Part of a small language model's weights.
Architecture: RMSNorm before each block, rotary positions, biases on query, key and value.
Training: a variant of Adam for these matrices, 334M tokens, 5103 steps.
MLP neurons of a small language model. Each row is named by its layer, matrix (gate and up: input weights) and neuron, and shows model dimensions 96-223. Each number is 128 + 32 x the weight over its row's rms, rounded and kept within 0 to 255. A neuron's up and down rows have the sign that makes its largest values positive.
After each neuron's rows, "fires after" lists the tokens most often just before its 100 highest values on Wikipedia text that the model never trained on.

L11.gate442 [ 87 118 140  86 174 172 169 165 122 115 108 109  77 109 111 124 118 193  89 131  45 134 187 161 159 142 116 116  81 130 116  62 151  90  97 129 156  80 191 146 103 108 139 158 125 140 108 138 184 120 136 151 139  91 120 130  58 127  91  73 158 106 105 122 150 107 151 147 197  78 164 156  74 127 138 185 123 121 179 141 137 125 102 136 152 162  84  93 128 127 104 139 122 136  89 147 108 181  87 115 135  65 142 152 155  71 102 127 149 159  89  64 120 161 152  95 156 113 138 163 186 118  99 120  94  87  89 121]
L11.up442 [150 174  98 133 113 114 103 155 157 113 112 144 168 163 128 148 117 159  89 126 150 116 111 162 156 132  84 120 124 167 124 117 117 174 144 160  98 205 104 142 151 132 113  73 161  67  62  56 156  99 138 165 102  89 144 122  88 133 159 203  68 106 154 130 147  83 100 177 163 111 159 166  65  91 168  49 182 144 120 153 126 125  97 138 134 144 101 100  87 129 116 169  97 144 154 193 113 168 126 146 101  79 114 139 127 151  92  45 122 117 139 109 155  87 114 118  85 133 115  66 140 116 211 136 150  63 103 135]
fires after: "\n\n", "="

L8.gate134 [105 107  81 128 141 131  86 152 182 155 169 110 172 172  96 125 115 137 133  97 132 136 170 202 167 108 148  99 123  98 137 174  85 161 140 128 140 145  90 101  92 217 121 128 123 128 129  87 119 155  95 157  71 163 136 191  67 108 121 131  49 136 105 139  56 137 115 157 191  70 113 131 140 169 125  86 139 197 146 149 144 147 116  98 112  91 122 134 132  73 113 190 166 130 124 136 104 157  85 163 143 144 163 172 106 144 118 161 130 131 135 129 218 124 128 128 106 134 118 155 147 159  84 164  85  85 120 114]
L8.up134 [127  83 110 106 140  88 148 141 123 117 134 127 148  74 157 126 127 175 161 107 133 134 158 141 111  79 145 117 164 144 136 170 171 107 196 122 115 130 145 102 114 182 135 193 130  74 107 144 130 118 147 156 142 116 138 179 129  97 102 129 144 179 168 144 134 130 143 133 129 112  90 104 152 154 114  85 109 118 103 140 132 110  63  71 134 155 193 177  85 146 109 170  90  98 143 130 181 159  23 128  79 105 114 145 107 104 140  65 104 199 136 132 106 123 157 133 174 127 144 149  97 157 180 207  82 112 170 117]
fires after: " on", "On", " On"

L10.gate435 [126 139 136  95 169 120 117 170 154 148 200 160  77  86 131 121 109 178 140  94  63 111 140  95 133  92 134 156  84 132 141 183 191 162 146 115 138 114 124 125  97 124 151 102  94 163 147 118 120 157 105 114 114 154 105 111 117 123 122 176 116 149 203 132  98 110 153 118 193 136 222 113  54 137 140 111 129 125 109 161  94 139 129 214 146 130 122 141  99 129 155 141  77 154 164 117 183 109 158 175 159 121 141 101 114 123 141 138 123 168 115  95 123 101 114 128 186 152 109  84 161  94  87 148 131 120 114 108]
L10.up435 [140  74 107  93 133 140 116 165 114 161 131 129  39 116 102 148 116 112 133  64 109  61 115 133  70 106 105 115 130 136 113 152 144 143 120 166 129 161 144 132  84 157 154 107 123 147 131  66 149 110 179 110  96 153 177 115  62 122 174  85  97 140 161 112 146 156 123  75 111 169 122 132 109 169 169 159 122 146  95 110 138 189 186 131 126 156 102 197  95 127 188 105 132 141  98 103 166  85 121 117 149 146 173  64 133 147 177 158 153 154 187  92 111 136 106 167 136 136  91 109 132 128 105 120 126 184 124 157]
fires after: " in", " of", " In", "In", "."

L6.gate538 [137 103 108 177 161 155 115 221  71 141 157 148 154 105 112  85  60 177 136 117 141 113 166 137 170 131 167 142  59  43 108 149 156 164 150 129  28 165  99  95 158 125 175 115 108 165 141  90  99 156 116 138 104 125  96 110 129 164 115 122 132 104 123 121 131 126 118 115 175 102 148  96 122 143 167 108  72  91 150 101  68 166 110 101 107 162 176  93 102 156 114 139  58 168 112 156 147 176 102 141 149  90 161 150  68 106 126 142  84 102 116 115 129 179 142 170 159 133 146  85  85  58 166 130 107 134 159 122]
L6.up538 [110  97 145 120  95  89 137 130  91 136 114 125 108 141  96 150 137 118  74 194 125 100 106  99 151  68 127 126 135  87  75 134 179 164  95 154 144  81  49 139 154 146 154 108 101 122 177  98 151 140  96 104  99  90 134  48 110 134 151 104 134 141  89 145  81 106 140 107  91  97 134 142 155 129 140 159 127 125 187 107 175 100  93 159 156 170 198  99 140  91  97 155 131 158 116 185 115  62 182 105  93 175 146  99 162  31 121 142 159 157 160 152 110 112 136 164 180 132 181 103 107 168 124 125 130 131 118 157]
fires after: "=", " ="

L6.gate100 [161 112 122 145 117  71 163 171  73 160 159 165 162 189 110 121 144 126 116 137 122 222 143 146 106 180  91 172  78 142 116  92 145 144 171  92 129 162  73 115 154 144 153 150 204 148 142 145  84 159 152 159 147 126 153 162 182 118  75  92 128 191 138 104 113 115 173 134 123 138 101 139 154 113  84 149 114 154 100  78 100 122 106 153 140 113 160 126 153  76 100 116 112 115 176  93 110  92 146  81  59 168 157 164 129 129  85 139 136 127 114 123 158 137 132 149 110 165 173 106  45 162  99  80 148 115 124 105]
L6.up100 [133 172 104  88 176  84 143 142  85 105 131 127 110 133 200  90 103 121 139  42  72 124 128  87  78 132  69 174 110 141 178 116 134  96 148  50 149 106  73 154  71 137 136 148 101  94 124 138  99  77 129 146 156 114 140 132 185 154 132 131 176 127 108 132 103  74 114 160 111 145 114 132 130 117 147 123 136 147 150 178 140 145 118 127 150  95  69  87 108 147 118 117 180 166  68 107 152 171 142  83 118 222 130 122 152 115 171  71 131 145 154  68 164 107 123 195 178 101 111 126 119 142 129 118 106  93 133  81]
fires after: "-", " (", "–", ",", "u", "y"

L11.gate824 [ 91 108 146 129 114 128 149 111 105 133 152 126 204 139 138  90  55 178 135  77 180 127  78 172  90 121 141 135  99 175 101 150 124 165 109 169 113 123 123 162 130  95 111 118 152 148 119 124 202 119 112  84 125 111 120 118 170 181 106 164 143 146  57  86 156  75  87 125 147 133 138 119 175 113 125 129  95 186 147  44 147 205  62 106 191  96 105 143 101 138  83 131  79 125 164 183 153  94 123 171 140  57 149 127 124  46 117  80 143 163 140 119 110 133 198 112 162 123 120 151 132  85  72 200 162  89 147 164]
L11.up824 [128  66  94 135 118 132  94 124  73  78 142 135 216 146 141 145 124 130 102 127 151 103  98 156 109 155 114 148  90  72  16 109 147 131 112 164 160 113 178 151 159 165 136 111 137 129 132  62 127 106 115 127  87 105 105 104 104 147 125 128 147 116 153 135 138  90 106  52 104 153 131 120 115 107  83 158  94 143 156 102 110 155 133 125 165 109 154  95 193 127 158 153 165 184  84 167  95 113  80 157  84 156  93 116 161  67 153  92 116 167 130 126 168 140 117 119 115 112 143 198 107 176 114 130 179 117  51 144]
fires after: "\n\n", "="

L11.gate519 [156 110 144  74 136 119 122 190 108 112 201 141 116 140  98  97 128 146 177 118  94 175 123 164 115 173  90 117  89 161 110 144  77 119 135 108 136 136 162 130  99  94 114  54  85 135 127  93 134 142 139 118  54  95 167 169  97 113 137  66 102 137 147 129 118 153 132 122  81  92 153 117 111 156 107 147  61 143 116 133 112 111 109 145 175 127 149 158 179  95 143 116  80 147 107  89 145 124 169 155  56 170  59 168  92 122 137 151 198 160  99 147 122  88 101 143  93 187 118 138 109  45 157  96 128 148 132 139]
L11.up519 [126  64 120  88 123 135 145 173 175 146 165 138 134 149 142 150 171 102 101 113 106 150 143 139 152  92 150 110 130 201 132 152 149 127 126 148 144  99 132 140  97 148 178 106 153 169  86 100 148 142 129 116 124  92 108 194 106 138 131 105 113 176 176 153 168 156  70 183  90 157 156 158 107 136 135 142 150 177  91 136 122  95 132 170 177  86  99  72 140  98 181 142  87 112  84  89 126 176 148 109 112 182 120 123 131 119 148 144 165 184 129 130 123 136 121 151 112 100 117 141 101 100 119 214 130 196 136 177]
fires after: " in", " the", " In", "In", " and", " of"

L11.gate398 [154 130 130  94 125 183  96 156 114 124 171 131 146 101 144  99 120 160 112 109 170  72 102 187 129 143  81 126 117  44 137  96 172 123 157 103  51  97 157  82 135  96 125 164 153  84 159 102 155 110 144 140 111 115 108 185 139 166 163  89 173 180 150 118 170  82  89  99 146  76 165 106 153 173 131 186 108  82 160 135 173 171 113 166 104 114 178 115 143 130 137 170 107 135 158 159 130 161 118 130 126 149 197 155 127  64 115  84 148 119 125  92 114 112 131 188  93 119  97 185 122  87 123 115 155  96  97 156]
L11.up398 [145 121  95 124 124 162 113 112  68  94  96 171 186  85 134 139  83 145 128 127 134 108 133 163 140 202  63 164  91  62 141 134 143 120 169 110  51 124 140 106 117 119  95 140 212  99 128  86 191 114 137 101  99 128 138 129  97 131 119 132  47 160 152  80 160 138 104  87 180 127 135 100 133 120 144 135 116 123 142  53 142 137  82  95 154 151 104 122 113 115 102  95 118 131 124 191 130 185 124 184 130 150 151 107 158  93 184  77 100 125 152  88 105 149 159 105  71 156 121 130 128 134 155  92 111 133 159 121]
fires after: "\n\n"

L8.gate184 [129 139  52 134 133 132 129 197 113 142 118 187 126  88 113  86 107 134 126 214  98 228  84 121 126 130 124  80 116 156 111 142 134 149 154 162 129 127 107  86 142 106 121 184 168  88 130 107 124 181 112 115 125 128  78 169 184 109 102 192 119 127 130 142 112 136  92 124 128  97  81  67  96 130 107 142 121 131 115 110  47 155 111 112 106 100 132 144 131 107 113  87  65 144 155  97 181 137 114  63 131 122 114 144 125 155 153 112 128 146 120  85 113 170 203 166 113 127 175 111 165 145 153 137  62  99 105 168]
L8.up184 [163  94 167 168 159 136 121 181 157 209 111 100 122 102 167  73 107 139  89 187  63  96 141 111 212 157  97 111 143 132 154  98 148  89 137 184 132  97 143 132  96 130 131  79  63 100 138 114 172 154 144 133 152 102 150 108 147 113 172  99 129 145  84 151 180 130 143 127 194 146 135 136 140  64 117 112 125 155 163 105 125 153 133 144 113 130 207 149  82 109 108 120 115 164  61 181 151 133  94 118 155  71 210 140 136 106 146 192 158 190 122  50  78 177 161 177 170 138 174 140 151 153 193 150 110  99 120 132]
fires after: "=", " ="

L2.gate640 [201 172 118 149 182 114 125 162 131 135 212 153 112 180 107 139 100 142  83 140 123 132 146 106  89 180  98 165  86 192 122 184 131 155 119 161  85 126  81 173 114 109 150 117 112  98 198 116 109 161 160 163 162 132 186 131 138 181 150 157 150 173 108 147 100 113 137 101 118 104 139 123 105  88 130 143 124 130  80 102 120 179 118 126 157 122 105 110 175 114 124 141 113 163 133  97 145 106 164  67 121 157 164  78 106 107 139 124 116 107  93  71 110 148 129 158 157 141 137 107 155 129 195 118 203 143  90 141]
L2.up640 [160 130 122  99 139  55 110 122  97 207 172 164 149 146 165 159 142 135  92 115  88 111 113  78 119 131 186 126 157  71 128 170 153 141 111 110 156 149 127 118 158 133  87 162  92 100 146 144 151 159 138  95 161 139 123  99 159 237  91 187  75 135  53 117 109 149 176 112  94 175 100  79 131 130  59 143 112 144  82 112 122  95 116 148 137 102 104 104 216  57 160 126 161 114 160 125 105 115 151 136 115 170 157  91 115 124  97 179 137 115 106 131 127 211  91 149 169 164 132 105 132 183 108 143 149 135 102 163]
fires after: " G", " (", " /", " 978", " subs", "-"

L8.gate412 [109 104  99 160 127 139 129 115 177 155 183 123 183 103 153  73 111 202 173 175  92 129 121 143 118 126 180 145 186 109 138 172 105 164 129 102  94  78 128  98 120 151 119 141 153 152 171  88  61 199 116 145 106 184 182 147  95 120 101 117 129 114 107 138 106 107 143 157 171  61 104 149  97 150 102 151 103 121  85 150 115  64 138 110 168 145 166 110 136  78 114 183 147 161 167 109 152 137 135  95 112 151 133 159  92 115 116 116 122  75 133 102 129 151 146 142 177 196 139 163 141 126 145 190 124 176 153  64]
L8.up412 [ 97  91 130 144 124 169 165 126 176 112 142 114 176 157 161 108 125 188 135 140 125 105 203 160 118 122 145 106 139  84 137 114  81 193 176 145  98  96  88 167 132 203 127 147 156 133 129  92  75 150 123 145 104 191 157 149 104  86 123  83 175  96 137 152 129  85 144 164 219 128 129 152 171  94 141 120 145  86 131 152 111 110 106 126 124 114 181  72  85 156 170 164 146 129 183 116 156 140 106 154 135 114 161 116 140  90 109 101  76 103 103 136 136 155 138 133 127  80 105 153 142 144 167 177 111 131  89  60]
fires after: " on", " April", "born", "On", " On"

L8.gate556 [168 108 129 137 115  60 149 171 122 119 131 111 116 115 148 107  85 132 141 148  91 198 162 134  68 108 161 123 125 144  96 197 102 201  63 124 115 101  95 141 125 159 114 136 112 155 198 129 128 143 125 108 139 155 131  68 133 158  92 150 143 121  93  99 178 189 176 169 104  55 159  87  95 101 122 133 170 195 147 179 123 176 161 105 143  62  98 142 103 106  50 148  83 206 107 153 101 205 139  85 130 114 121 124 143 173 159 142 137  96  92  67 100  93 133 148  79 133 142 157 183  59 113 180 145 127  98 155]
L8.up556 [119  65 160 111 103 139  89 151 173 123  97 102 116 136 141  47 123 119  94 142  55 126 105 134 141 163 177 177 174 151 113 138 160 162  75 111  81 106 126 174 102  99 165 107 121 116 118 119 156 122 102 174 147 128 106  22  89 152 132 148 133 166 141 143 154 153 167 143 163 144 175 155 118  86 129 119  86 128 142 120 143 166 146 148 174 159 124 166  75 162 103 143 157  93 189 197 157 101 156 152 121 122 107 145 159 121 105 127 186 109 157 180 135 149 112 139 160 149 181 166 153 121  83 161 136  95 122 168]
fires after: "=", " =", "  ", " g"

L8.gate406 [179  88  90 113  90  96  89 154 139 150 161 121 139 128 109 130  41 152 166 131 157 179 118 186  96 168 101 179  73 131 172 137 142  96 126 176  77 121 165  95 114 105 126 177 173  87 145  87 144 162 141 133 107 178 142 135 117 151 123 101 169 114 169 183 133  96 116 120 188 130 160 120 119 146  85 176 112 118 141 116 136 155 108 137 154 142 133  81 136 134 156 166 177 190 135 157 150 178 169 215 119 126 152 120 142  88 119 123 169 112 143 120  85 137 146 168 119 129 149 145 156 116 136  81 139 154  81  95]
L8.up406 [206  80 120  68 108 119 100 162 183 100 185 140 134 129 129  90 103 175 126 135 134 110 100 147 104 166  79 166  97 134 130 132 160 113 142 133  64 163 112  84 152 108 130 133 185  72 150 127 164 124 183 121  53 133 107 103 120 140 172 115 154 155 115 162 129  87 141 122 107  96 167  49  77 162 119 142 115  99 164 151 161 151 109 188 151 152 106  85 158 146  98 135 153 140 140 179 128 164 140 152 103 102 157 116 104 101 141  96 139 146 121 104  94 142 161 145 103 157  68 113 121  80 177  74 149 137  96 163]
fires after: "\n\n"

L8.gate467 [149 165  91 113 107 134 129 162  75 152 154 171 187  86 128 102 146 196  86 136 104 145 113  81 108 130 127 182  71 140 137 180 137 187 103 140  74 153 149 160 144  88 145 178 167  76 111 128 109 201 114 166  91 129 158 118 125 133 136 165 134 141 102  77 173 157 154 120 157  85 135 145 132 187 121 103 156 153 127 173 124 144  40 128 144 135 176 116  96 151 123 159 105 146 129 152 100 145 144 132 109 125 112  85 142  94 133  89 114 126 128 117  99 123 152 142 137 208 144 129 140  86 138 182 150  70 116 157]
L8.up467 [130 116  91 122  97  94  71 118 147 177 102 151 141 121 148 109 164 110 116 145 124  98 128 169 110 110  97 148 101 142 143 112  95 154 118 151 102 135 117 110 144  70 175 117 128 103  84 162 134 165 121 146  97 107 132 128  48 119 130  82  80 120  90 107 121 134 141 116 143 148 166 123 144 189 155  95 166 164 186 124 139 150 127 125 143 114 123 100 143 192  78 146 110 128  99 164 130 143  91 158 155 102 107  66 183  63 134 131  88 172 113  73  87 177 144 109 161 161 141 180 152 120 148 122 130  93 105 190]
fires after: "=", " ="

L8.gate69 [184 114 116  95 124 139 113 177  90 100 150 127 142  81 149 102  75 164 131  94 120 117 128 172  68 150 104 204 108 118 104 122 130 138 136 107  62 107 180  97 150 115 129 153 196  95 136 109 129 146 164 137 134 192 128 144 115 183 152 107 176 163 110 172 136  60 120  98 139  86 195  81  76 123 114 199 138 109 138 147 147 160  96 138 155 144 171 101 137 150 130 149 149 152 144 150  97 184 156 154  89 101 136 140  90  65 117 134 115 127 117  93 106 132 140 170 108 167 143 150 149  63 144 133 155 139 166 107]
L8.up69 [191 116 101  96 114 128 102 170 137  81 129 147 137 105 139  99  81 148 132 120 142 134 137 152  83 157  82 185  86 108 100 119 146 129 111 119  67 137 165 100 152 111 113 145 178  74 111 101 146 133 168 113 120 150 141 134 107 160 162 107 145 173 130 179 140  86 141 113 163 117 169  84  93 119 129 178 130 106 169 163 151 165 103 172 168 185 136  99 158 165 125 157 150 122 137 175  81 181 153 157  96 111 136 141 132  91 136 112 143 163 126  97  81 112 145 139 108 164 132 150 128  76 166 136 170 130 143 131]
fires after: "\n\n"

L8.gate77 [132 125 111 134 186 104 199 142  88 195 167 135 166 156 102 101  98 112 137 130  52 162 137 136  56 122  99 141 115 126 148 147 101 178  84 136 187  88 144 117 146 131 120 125 138 135  95 133 132 124 102 159 135 160  99  91 174 194 128  96 148 127  80 102 197 167 125 124 129  56 146 108 111  97 149 115 100 129  68  82 104 123 131  66 153 141 140 103 139 125 149 117  99 116 188 124 146  82  90 131 116  99 150 109 156 176 150 100  74 105 126 123  91 105 104 150 112 140 147  98 140 108  87 185 172 167 153 173]
L8.up77 [105 112  94 145 135 109 134 121 158 123 130 137  84 131  64 111 103 109 146 133 130 195 174  66 128 140  98 128 113 141 111 142 113 181 105 170 160 126 137 120 114 104 121 110 140  83 124 102 123 117 183 147 124  66 135  93 129  99  94  76 127  86  89 124  74 101 107 125 150 115 137 111 175 102 136  83 119 143 136 113 117 139 110 141 102  72  92 103 150 125 120 109 102  68 126 145  81 148 189 152  87 161 159  91 119 124  95 174 106  73 197 119  61 177  64 101  89 171 158 111 150 121 141 143  99 125 163 215]
fires after: "=", " ="

L10.gate316 [147 105 109 108 141 126  96 112 160 114 166 120 160 115 215 142 110  75  83  97 139 126 107 117 103 119 147 138 130 102 151 113  92  89 150 117 152 149 170 130 133 137 195 107 155 109 104 144 168 147 148 156  96 143 145  75 127 219 146 136 139 110 105 138  92  49 107  90 118 151 164 106  88 109 134 102 160 111 102 179 111 153  90 176 161 100  76  40 141 184 110  98 127  88 102 120 155 175 159 131  96  88  57 103 108 126 125 106 157 129 102 142  75  92 110 139 102 164 112  73 111 140 119 167 109  85  87 138]
L10.up316 [143 117 183 141 103 102 105 118 164 140 100 158 230 186 170  86 152  64 107 132 137  93 112 127 147 107 102 124 138 156 131 122  96 129 107 139  99 154  69 191 140 137 174  77  92 149  86 128 149  67 141  96 187  99 114  93 140 153 110 154 138  88 143 106 157 121 157 138 141 171 147 104  99 101 189 171 157 172 139 137 138  94 127 128 110 152 109 129  96 158 142  87 112 137 153 121 120 130 187 116 154 140 157  93 150 143  71 153  92 107 101 135 118 117 129 116 115  67 152 148 147 103  92 139  72 147 103 103]
fires after: " |", " (", " votes", "L", "qu", " not"

L8.gate736 [ 79  86  90 106 139 114  69 160 118 131 171 135 172 154 124 125 134 143  80 149 158 149 127 151 141 106 113 130 144  75 143 155  83 159  70 120 151  99  94  92 158 121 144 124 206  63  87 120 115 170 155 169  94 115 113 117 102  82 150 138 172 138  96 127 120 108 147 165 144 125 115  96 173  72 113 130  96 103 127 113 147 113 100 102 136 153 100 158 168 151 181  90 152 187 125 111 154 159  29 117 117 154 148 126 111 156 131 113  81  95 133 188 126 105  98 156 132 160 168 175 130  97  79 125 111  94  99 142]
L8.up736 [129 120  81 113 176 115  86 143 140  74 166 128 130 155  98  72 117 150  78 139 105 157  93 147 125 115  96 147 109 140 147 140  61 172  87 118 127 141 111 109 129 141 143 123 183 118  89  80 140 123 154 175 116  81  71 136  78 103 119 172 112 149 165 100 122 104 109 145 161 166  49 169 101 148 107 108 167 152 116 142 109 163 115 120 148  69  80 110 125 178 103  45  92 140 152 101 138 190  95 182 177 139 126 121 175 139 107  91 143 138 145 132 187 191 148 122  91 130 128 124 209 136  94 150  94  75 121 151]
fires after: "=", " =", " L", " D"

L11.gate7 [ 84 119 121  86 143 119 155 108  74 149 141 106 125 126 100  91 165 141 132  78 122 155 160  78  68 149 172  96 139 108  96 114 121 108  76 123 140 160 166 156  80 130  78 135 193 108 158  87  98 170 136 149  94 105 158 139 105 146 132 147 145  92  75 151 125 114 117 139  97 123 100 100  84 138 106 141  73  69 115 155 105 126  85 112 147 145 164 183  70 108  95 134 123 138 151 150 134 159  96 110 139 113 153 100 106  64 101 142  83 117 151 154 122 157 150 146 150 118 146 112 147 120 117 206 131 116 136 170]
L11.up7 [119  85 146 162  83  97 124 132 110 165 130 124  73 141 142 125 144 190 105 110 130 129 158 103  79  82 141 165 133 128 127 104 126 126  91 122 167 170 110 171 164 118 134  63 115 188 152 164 143 128 128 111 168  85 125 116  77 128 116  93 136  70 121 116 127  58 156 121 133  64 105 101 168 148 151 119 134 176 145 109 138 115 116 200 156 154 148 124 191  57 120 199 170 172  99 130  59  85 156 155 125 129 111  97 173 174  59 255 147 143 127 133 121 167  98 128 169 110 138  84 167  97 106 132  90 149 119 152]
fires after: "|", "=", " |", " Party", "\n"

L10.gate525 [140 107 149 212 124  58 125 139 118 115 154 118 159 117 183 147  88 146 134 138 144 110 141 177 143 170 135 150 107  85 135 138  90 146 116 127 132 189 110 111 146  80 126 123 185 139  98 126 117 174 175 137 144  95  90 153 153 156 105 116 127  79 136 121 116  93 149 141 107 135 122 136 157 113 172 197 109 170 167  96 113 159 176  83 129 142 158  75 118 102  81 114 145 156 120 137 147 136 124 111 119 110  95 140  78 113 158 172 155 153 182 109 138 182  95 116 170 131 189 132 168 101 148 170 118 121 163 133]
L10.up525 [133 107 123 126  91 127 100 135 184 160  99  90 124 110 100  91 162  91  61 125 151 173 102 104 153 133 108 138 158 150 150 167  98 130 126 102 106 141 130 116 119 145  80 185 110 100 122 158 129 116 105 155 175 157  92 116 101 170 151 143 102 107 139 129 173 134 143 122 112 174 138  80  54 106 147 120 145 151 116 107 121  48 153 164 106  90 102 172 150 147 180 198 123 145 196  86 132 142 116  45 161 205 125 119 133  96 138 163 158 204  88 103 113 127  73 123 110 138 161  97 133  72 138 165  74 136 137 178]
fires after: " |", "|"

L8.gate713 [178 135 115  98 120 126 123 156 114 118 164 132 120 105 105 139 114 160 124  90 101 156 147 122 129 134 114 165 161 163  81 126 130 130 106 128 111 139 212 137 101 121 151 136 190 147 120 101 118 172 174 139  77 172 143 161 191 176  97 116 181 184 148 148 130  75 144 122 148 105 144 102 105 125  62 143 117 110 126 134 106 123  73 123 153 137 149 103 158 128 124 146  95 145 156 126 106 146  71 156  41 177 152 176 111 117 120 152 133 152 116 128 114  76 189 130 158 183  91 145 124 117  88  93 183 173 164 131]
L8.up713 [169 117 132  86  88 102  81 124 175  94 121 138  79 149 109 149 122 123  96 104 189 145 153 153 130 128 110 116  34 138 101  68 199 114 132 127 133 150 184 115 117 128 180  99 143 118  70 130 168 131 132 128  92 110 167 168 110 130 153 165 149 135 143 137 130  71 158  95 161 173 167 110 123 160  78 129 142  94 163 165 163 131 125 161 156  76  86 121 154 129 127 157 160 116 116 142 133 163  96 198  99 110 123 147 130  96 105 141 174 113  90 120 133 103 168 127 178 140 106 164 143 133 123 139 152 164 115 140]
fires after: ".", "\""

L11.gate278 [185 112 139 132  95 134 111 148  75  73 122 132 143 102 138  91  92 123 125 103 151 140 151 147 105 148  51 108  54 135 139  69 101 104 157 143  88 106  93  68 105 119 191 102 145  80 134 108 158 174 138 106 155 154  83  80  98 186 144  93 142 135 168  82 130 128 185 106 131 139 148 110 176 126 109 159 130 139 158 146 108 167 100 106 199 123 128 141 131 141 155 189  99 155 156  90  84 129 127 129 156  95 136 130 145  94 107 127 163 151  99  67 180 128 100 156 129 132 140 184 133  67 148 130 123 146 126 110]
L11.up278 [145  87  80  71 111 170 138 151 131  80 134 147 188 153 113 114  86 159 184 134 119 174 106 163 120 116 101 164  95 125 135 148 117 131 102 113  78 196 135 105 136 140  56 171 164 112 153 121 150  77 165 140 165 142 129  79 184 152 152 159 117 134 142 181 151 105 116 142 116  61 214  97  81  64 136 105 122 139 140 111 159 186  98 182 149 135 157  91 142 131 138 134 102  95 140 157 116 165 106 154  96 120 147 112  94  96 164  89 131 176 164 117  39 100 121  75 106 110 181 141 129 173 171 143  67 156 170 113]
fires after: "\n\n"

L6.gate219 [129  85 134  90 141 154 151 108  85  91 131 124 141 100 144 147  66 144 105 122 189 168 104  86  97 124 127 111 120 165  79  59 164 111 152 127 108 132 157 114  48 127 154 109 210  83 178 123 165 176  90 143 137 135 172 107 155 147 205 137 129 160 140 141 144 115 110 126  97 106 159 123 150 111 127 138 139 150  78  43 132 165 204  61 184 136 182 148 115 111 101  70  85 105 179 127 160  96 146 161  76 138 105 155  93 105 164 141 133 121 140  80  74 141 169 116 227 129  96 137 115 111  62 173 174 108 159 179]
L6.up219 [108  86 193 127 159 149 118 105 117 136 132  78  83 100 165 116 141  84 107 191 106 106 174 141 131 102 142 103 118 106 101 127 168  91 141 216 138 119 153 121 150 130 110 145 126 183 100 138  96 156 142 112 143 175 113 145 142 137 132 123 130 136  97  87  83  62 101 109  65 154 165 158 171 162 122 133 171 144  97 104 109  35 139  98  84 127 106 126 112 126 104 141 143 107 154 116 142 103  44 135  92 106 145 184 121  83 196 101 109 130 180 131 142  94 142 168 124 133 104 134 142  43  78 121 139 159 120 169]
fires after: ".", " |", "\"", ";", " San"

L8.gate386 [147  92 121 120  98 114  49 102  78 190 144 108 164 155 165 115 125 141  90 143 139  86 139 128  85  76 158 106 118 151 197 120 145 144 129 109 123 134 101 107 120 144 146 106  96 126 102 150 145 173  70 153 119 204 138 125  89 171 127 137 138  81 140  92 108 149  96 128 158 154 180 156  65 135 126 132  74 148 149 122 145 181 133  88 171 172  81  97 142  93 119 124 158 158  59 155 162 106 172 127 122  96 102 152  94 192  83  89 180 109 129  91  95 145 144 129 135 150 122  93 177  75 133 139  70 189 137 172]
L8.up386 [129 112 155 175 142 120 129 107  97 140  95  99  93 136 183 154 108  55  75 125 106 141 125 141  98 112 117 130 201 148 147 124  75 127 135 100 124 157  76 148  77 145  52 173 122 140  90  93 114 127 111 136 185 165 164 151 202 174 133 106 167  99  57 146 142 147 139 115 118 196  97 155  91 114 174 163 184 105  97 173 127 135 153 140 104  63 109 128 119 169 154 130 155 114 115 120 103 103 158  97  77 157  89  92 120 182 128 170 128 155 130  97  84  82 102 130 113 138 126  57 156 122 140 150  61 143 135 178]
fires after: " |", "|", " votes"

L6.gate694 [171 134 113  98 139 163 113 146  93 127 107 118 150  99 145  63 124 157 168 102  85 176 149 123  67 103  89 123 105 108  95 141  94 142  94 133 147  86 201 175 108  81 148 207 161 146 123 132 174 169 177 178  76 199  91 137 154 162 109 151 143 107 129 152 122 138  80 134  91 119 162 103 110 120 165 199 102 166 138 138  30  83 139 161 170 116  97 133 121 127 122 129 156 140 118 137  86 118 125  86  99 153 148 113 176 121 179 145  79  89 128 126  84 113 137 119  81 204 152 103 134 122  64 128 121 152 144 154]
L6.up694 [107  86 126 102 110 132 155 144 112 135 125  67 125 151 104 138 158 170 107 129  90 133 112 118 116 114 113 118 109 144 111 149 101 201 120 124 128  89 138 182 101 125  93 174 156 230  79 160  76 173 121 121 111 145 163 109 113  96 147 108 168 159 101 127 103 133 124 117  69 149 128 192 180 182 212 160 123 153  63 151  94  63 139 112 116 133 111 122  89 138 108 145 149 130 170  85 115 108 187  82  84 166 178 124 117 136 138 151 116  76 136 118  89  94 104 139  88 120 109  93 158 123  68  85 206 147 156 107]
fires after: " |", ".", ";", "-"